{
  "num_hidden_layers": 8,
  "hidden_size": 384,
  "num_attention_heads": 4,
  "num_key_value_heads": 2,
  "head_dim": 96,
  "intermediate_size": 1344,
  "vocab_size": 32768,
  "hidden_act": "quick_gelu",
  "norm": "layernorm",
  "norm_place": "pre",
  "norm_eps": 1e-05,
  "positions": "rope",
  "rope_theta": 10000.0,
  "rope_fraction": 1.0,
  "qk_norm": false,
  "attn_scale": 0.102,
  "bias": "none",
  "tie_word_embeddings": false,
  "parallel_block": false,
  "init": "trunc",
  "init_std_qkv": 0.0337,
  "init_std_o": 0.00842,
  "init_std_up": 0.0337,
  "init_std_down": 0.00842,
  "optimizer": "muon_variant",
  "learning_rate": 0.00735,
  "lr_mult_o": 4.0,
  "beta1": 0.95,
  "lr_head": 0.0188,
  "max_grad_norm": 1.0,
  "warmup_steps": 200,
  "schedule": "wsd",
  "decay_fraction": 0.745,
  "decay_shape": "linear",
  "final_lr_fraction": 0.05,
  "batch_tokens": 65536,
  "max_seq_len": 1024,
  "doc_mask": false,
  "train_tokens": 364900000,
  "max_steps": 5568,
  "dataset": "wikipedia_en"
}
MLP neurons of a small language model. Each row is named by its layer, matrix (down: output weights) and neuron, and shows model dimensions 256-383. Each number is 500 + 25 x the weight over its row's rms, rounded and kept within 0 to 999. Numbers have three digits each.
A block is one neuron, or neurons of one layer that tend to fire together. Before each block is what it responds to, as a language model described it from the Wikipedia text at the highest values.

Opening pieces of foreign names
L5.down19:511482476504478518480491479562477496495532473522494528483497486529515524479522533470504504510510499484501478497503481500507512479520507501475468455522497494530490461508532446524517532509464511515489515493522509504519490505479490502471548520491502530500536518501498518457489498518501458539510514478421506466512453523499505489553506522532515492472505458509545516516510516494475525519507
L5.down291:504520511533491523486504486478484505478514458564489506542545515499489496508486464491531523518487458468493482526453526501520462511519494547519480513561466498507517491490531490469442496544476481462470509454538538528498496478508454535461524491495487557481489440503495513482474485524500505461485468488496511493482514512510525497554491513497449508486544512486542496488509517496499519521535

Inside multi-word proper names
L2.down51:498487448478505514497507527535481446519509483514476479503517532468487503521539480533486479447500487516518540552460494537514541486482488508496516475437522515522515454516509505550506502492533541494477508508522490495507491535524478533486512478511512496509481498515528489508526520577491464509509506470527574505527506470488478536473496478517489462474503491502501503477547506490535491518512
L2.down179:509454497493509479504481511480528508531470505536527466492536518534485513501519498464464490494510501493527502462470522501499567464493499506483489548466484483487510512528493495524440531514512494505459480536547540483520532503536461534487480489532547502528514474492509517493484528508524485528515490501460514477522473470512484569537468516485475498487525510522522544504487537487482461522511
L2.down190:460492490488482524517485514481491519494482537539488460484502493502523500502444491516471458480517521489491545497507505472490529492495472500498529540496512472476497522503523503477537496484521490476514519488520519483472546501523514528471505521505464538483496547479496505500548488522543523567444444438489497501499526478523499476550512462508530501473488535496517496506521486489526475521480
L2.down249:521491500471532531484522550516457471530505481460503505487500554493517496453517544488485492479489527511505518548521478487507483494474534523482472517456481525527511482507492480518475488538481509479491542469547494503532523470515508508476524493532465520526538481484520502479527518493505493537490502510502560499476508489465531524494516492561507514477507517476468489489490482466498498499472
L2.down354:496454487507464547504500511522485467475498478478497488496497516474483501528501515471490481489463508535506507526524489486533483482471450480457440492495485430472491503472506516531511498477502510516507510521520500489528464460480507527523498527476467545451500535497491488512511515520482508429478486520528475502537493527491520510521542496501539536538505503527557509479496483537561479520544
L2.down359:478507477488520498490513450468518523491517531473459445507446501521493542475438525491476494508465520494466490532473466458504525483517495494539501523432522505497524498526542519497525566537517470479520516521487492494515479508508477525478519504466508511510506505468507525516496503516464479510490497524483493492531470520483503544538499489511461543510518525509464516506497525471507485525503
L2.down454:533505524468512525502513465486456503510468469471533493491502511492525461545421500490492509468477535517517452526454518483522493496487507534525483518502524502511525532482475492508487483493476501506516502467513531496540507495489541506507499488536445517499501465469478487509523478525471502470449466486504503475534510489508499514488483556535537474539485500493523484530430520543513534470489
L2.down1232:512527515517487478540518470514487500523524483515477479469491501520511464502491470515497519480499506490479513544458485513509532461491478502553500499500516547483474520516512543535502460522453528502517504501505491483544497490491561500435499507514462480515477466516439503508510523477476521494498509542534532457468506501481524463548492481475503506502519498466541492565479496528523503504540

Surname start after first name
L2.down63:522517542520447570478504476499496549512507479555474523530475509509511502504527520492481499482508507463465473480531509503511495483513517489549482494463475529495531510497472507491502455464515495516475500513519504546510528544476503559526500477504498515459515484513512540500509498492536484475544497528472496500469530509512507511542519498470520495505523486538462505462500464544522478504506
L2.down167:510499500511531491526505497468525539557528511521511505469524484505526476495432504462495535526514492497522478526473507502505482489524498497474466494451469433497492492480516465528501534506521500546497507468480499512491480444533444522523522474540474499518502477489442467496473483510470508527520535488494533499496512456476525515530497482534525527483513515479511504499510522465495527526491
L2.down500:587488493510537590496533490496504501500474490492513522462512492488487512478544508497481461514521475480493513530554523480522489527484447511509500479542484508487531505497483512476500502525489494478463492483483506473470499509514486495428503493529518534481469536523444469495508527530479513516481486514511468523570510529488508547497512489499515495512482497474482542495496501522531517469519
L2.down719:499477471491518532518497463499498503500510492499493506524524540489506529452504496509518492502493489546470499485502505499488486482506531518478474494465525519486509491490464489503504452502528524483477491480476518494516529477452493519500486513522479489488486526510464505520475506542529489507507524554473569482531520479487473494507522456484519512499522479498540541502515415520532494541525
L2.down814:528463462565517500474565484486504501542550491530496496470527509436504536540537472499496511494536478487485563504475503549523477515484524497534494487486551524474482480511480452483453502488496529494538459490498453490501469549465491480491481493480468530507538489523461471498504491517490493512478515517513520473532499527485525460556497491504525522513483494529512466538506528515492474507488
L2.down865:540479502539475473435506486503485525519532509500467524473526484449467531500472464518501500556494491479466517512521500503532516461559520571456518485487525499504516533527450513469458480490508482463485526470515458558507525518483494526439525478516499469526459517484516481493462517507497477510513478520495504505545490482479520516461521509478498498537486485526484515444503494503492504521519
L2.down1013:511478515550533557494513521520463534457545519493509480509543545494479452470515506505528534511520481466491513506456466499462493496477476494515464489501510500508514494493544521532533493493535489542469482526534545506496553468525511542491548531519507466494474498479494538496449515516503527459503506493481470511479495511515517493466506513500470504507488511428533497493506486495504510525489
L2.down1320:495529487476513542543522506469482517460512485492457515509520481525504510488491451492502557521493563491492535513486505543511496493506501492557462504495469496494494435499478553552515498558513461505470492489526509496515445479502507507520545506487472489483548495527538491489486509511476479534485470475494499533451520470498485534475473486457492481503467506514484472522527517472525468488487

Mid-word subword fragments
L2.down49:557531512484528524509476474535458520514510472471449474500512495516507516519510471483485495465475517550511495483501464546507430457508464519501482479515552491489461508532534480491496512451525521508478491465512485484519544508527531501481522477511479513515503546462524477504539542472476522464483515478506474492473448455480468500429499500530518503533509506491488519480492472529526520488563
L2.down161:523493495490522502501488496515540516531538494479490500492482503498500520546495524519524500497420506485458460474533509491518510490477493501505497482530508532493440461451486497514516498512504483532508498537511511531494463489503532507526491466497514493483495503459495520499449546523515471475476468507510558533501513506506467494491461534505493550538494513512443516526480510527466546520498
L2.down337:500499508497476471468524476469474491533473485482542468524461493519518504538488513469485503473505520506496483527504513471523510492505544492542508490489547529495471486547483464509476523515501444461501511423521528520496501493494448529507494490497480532460510527510489542516557523558534539522508526498542498469516541488503509513508469521523503492519506526493462514490511557503491507491495
L2.down387:531536501485471498490454480527507497509447489560482485496498518539462494554448491510494461504470534508524476476552505534513506509560507493472518497495510500463504498501526518497476507506480487497520526524545450459498498518553496509476506495508468486450478477484528483514488524518541475502477471513499519472522518508481489485551516470480517504521502497527471565513519489487511465455512
L2.down449:500521518494443440481487508517524500533509473509511480504551469519505498467483503484545462510470529500477438478511491506512532477495525505494470484503508509430494503470495509536515506518511471501472447475513510520530514483505505509559517500483539444496497464506524570537495504485510509510508545498469506516479529544479492508523477495491513498520510496492472499503498491537456494474451
L2.down781:519513537497507437491509460501535487511543514490524494488537469514495531469498477447482522492475532489525519475490492494512509466514461472535507552488519462515494486482518494517511473524463462500500531488547508472517517512458524490480543501499525525477500492495493479522499500510534478495516479523506499506485506512486504466522469500504471524495534536520467491508518515468499528561508
L2.down867:471488503528472520463487490475471520482523497515489468575508507472516491502494508533527456506515512468498512488505519490493530506526501493482496476444549551502507472481511492448552495506544482511471516472548490482521485510497462530479529435509493529522474501492456517503462545467477514528498522503533462505462507478546489506518432479488539534473493487550498514475504464484515512490497
L2.down908:553453494509478483534495480517508522537483466535502495513513495515510505531529458515495496481495512478460505544478491469501483483499507519447516497482495480512522487492493534507484498534480516476483480448491502441509492512520525525492457498472466498519522519565459527515492501509459526490508499515506503490533503496521466494532519501486511504491456508474469480524500488528517529495538

Place name anticipation
L5.down1125:507510469521497533510497474504490474490519480517498477468540498469486468546485488511513490486469517480544488490517507464513475510487523481508473510503503482517536525488460510500492508484507514470507465530532488478527504487483507477513487523508485477502515524502525524493510491473507501502480559500513502502475508497548499512510545494521498519449527495495450514480503478528538536508470
L5.down1228:515536484497543543512479515525485517500537486522466522491494515498531487507480545527510465467550504494467517482495468495468434523442482498490508507480492503526515530468463469488475496518545528463472495481533544472487501475508509515477486489545485519544489502517482518479500487554515515531462460506527462516498520468487482478486492491525492484495492492504497486546496475555501464526486

Sentence-initial word continuations
L3.down28:468472506510518551502512475509501461518510491471534511512496505559489490496557499495513576451541482511501487524536475517528518497428447470480542522478524464526525535486475483502533520502506492468499500454487503556463497521492516457496520517512521537498493490528514486456552453455523525487506507483495507503505521465485475521507496550524515488531540525524535508488490487506467494498513
L3.down310:520538521521530525515497491547507464505489498517481486494522518477493502471486529509503496498512475497481547473483493476499494536467506491483520553568491508502493461523488480489529489508536499531434521501491503519503471462530498441497507477507554496451492484553483516466499497500487511486520537497509514555517489492485457498486504480495478512520542531539503504532520510482517492525488
L3.down734:544525476477499471470466538525492490546440462492481484490513468515505502476524478462524525504474488521513512514535453518510508491520487514494491494525469479509489522503468511523515562494477476491472523546488501530495495524512538466467507536456544502468506496518478469448520503458502510522538467517507483562469497474509470522519516523504515490510484513439487470496503512527435497460514
L3.down1240:538512573514544506498498489495548486530508504496465501530505417521492474433439498490538473501478532548531472528542484498528525505506517537531514490514513515507529506520474471511476518491518495532505480487508486469509496503459515469433465494530510481482517492500497489528458494516505485482516491507514488507527504459507505469509486515494531542510519511474492474499475536545514439469544

CJK name characters
L3.down103:470499499506510492480462530492469441518481463517556501445547492502448480499485463492529474499486486514492496498450509533557490502505486472515527505535493491478486515506510511481478449478487528517455504531488490492501522493527481501485456462498524489494504495512513511474502548492525503488491523484517499504515508499546502508547481523510528495486521496474498512540477480474485516545500
L3.down123:497526487508456483500500501482516491505480507533516567505510477499503483491529483536517491510492500454534493497531473483539461504477502484516504536511463489497480472508552508459513506490461511530476485517490467537552474523530508480437466525486480492502443497491511513491498484457514501495529528540481531503505526522489488488476520468492489544518526550531484476512514469464460519509463
L3.down697:467479487486515506503445514473494513461490470526491503544539528506458510482472498492477525459497500541539509513509480507512477551486480507537474547512507466522507518504536509536498508528519503492540533509507508512493530501532543525525493503520462524474492505499533523514521471497464528518495498492461559525470540482526463491483500486527507474519496454542480505472481464487534482549464
L3.down1134:522469515494519510544479486514494476494501541475473503476487509469486532501504476481513507513504477475525472466535511489500455517480519547481461494512482515515524468514530525476503449504473528506559520499490495492522476508477462518474503482483515502493539506520476551506523509479487480489506549514541525453459502483528524501466473496503462500457471442486498504522495513524542540554507

Surname after first name
L3.down273:541551539513520497509525518491512497520500480510458529523496485493504501433518488523485513519498499500476524503524500475504526501492486516459543496484471486477501501487494548522498514520544501516475509493536513512493486555511527494451499491479507476502557513488484535451485502469479466509520489508568499517474462457510459544465515493475496496485517490495513507498533490490532490502497
L3.down490:523504490480500500491505522545465449523451492516544521469510517505474517489553481517495497546526519489511485512523512539495507483490493461490498509491500509499482516489513489534484446532509513503460497529528499512473475498482475512497507472530467457479474503504471470512505493541498510536549466488525517529472496486523579539491527529508479527496534522505483482445467549485460515535465
L3.down707:528533482513489492506492511498432409505506489515512500502497529480496475520513489494504492519500471479517462483486499513476498505452528493523501513499518518524501470468502468479514432515468527462530499535502460514477495451462478496476496503474504495486482498537512476504492484506488505544485484502508497509524480465502543517531519467501502535537510490520463490487478538520502477523529
L3.down1331:518503452495536498539495498511493485504529460462501518547519488478425504496476511500539514484499489504487501449482507526480502484523537499511574558494532536459484523488501539448498414490479540537498461515487500524513480485507510484465530496520523478505522456504458480486511521517490458548463477509479491442489475445529502529520530516518464522490539492525460507486496518434511470516510

Repeated rare-word middles
L5.down325:546546518465519529497488480517508535488515468524521498482492503513513524480480519465478510502515504516468483526486490491480476505499496490505485537521499491456487456570509483497477511522484501524540509473472504546495485516477520535545517541492459523501490542489490519489502499537525523520508501509475514481491453552474489524542481478469515471496549496480482465520494486530517494522534
L5.down1311:512485510479538534489515512483462515483495494481482505523511509517523518542475511457513554519543505545426509536512475483487470524492461520528504540512501496517531486475508538502516505495469499543514514457489504494456482533560524478468489500485534497513520492481499512457509491476504504474479490519506504495488488522465474503467498503514534538507480493529517530506491523525482454541481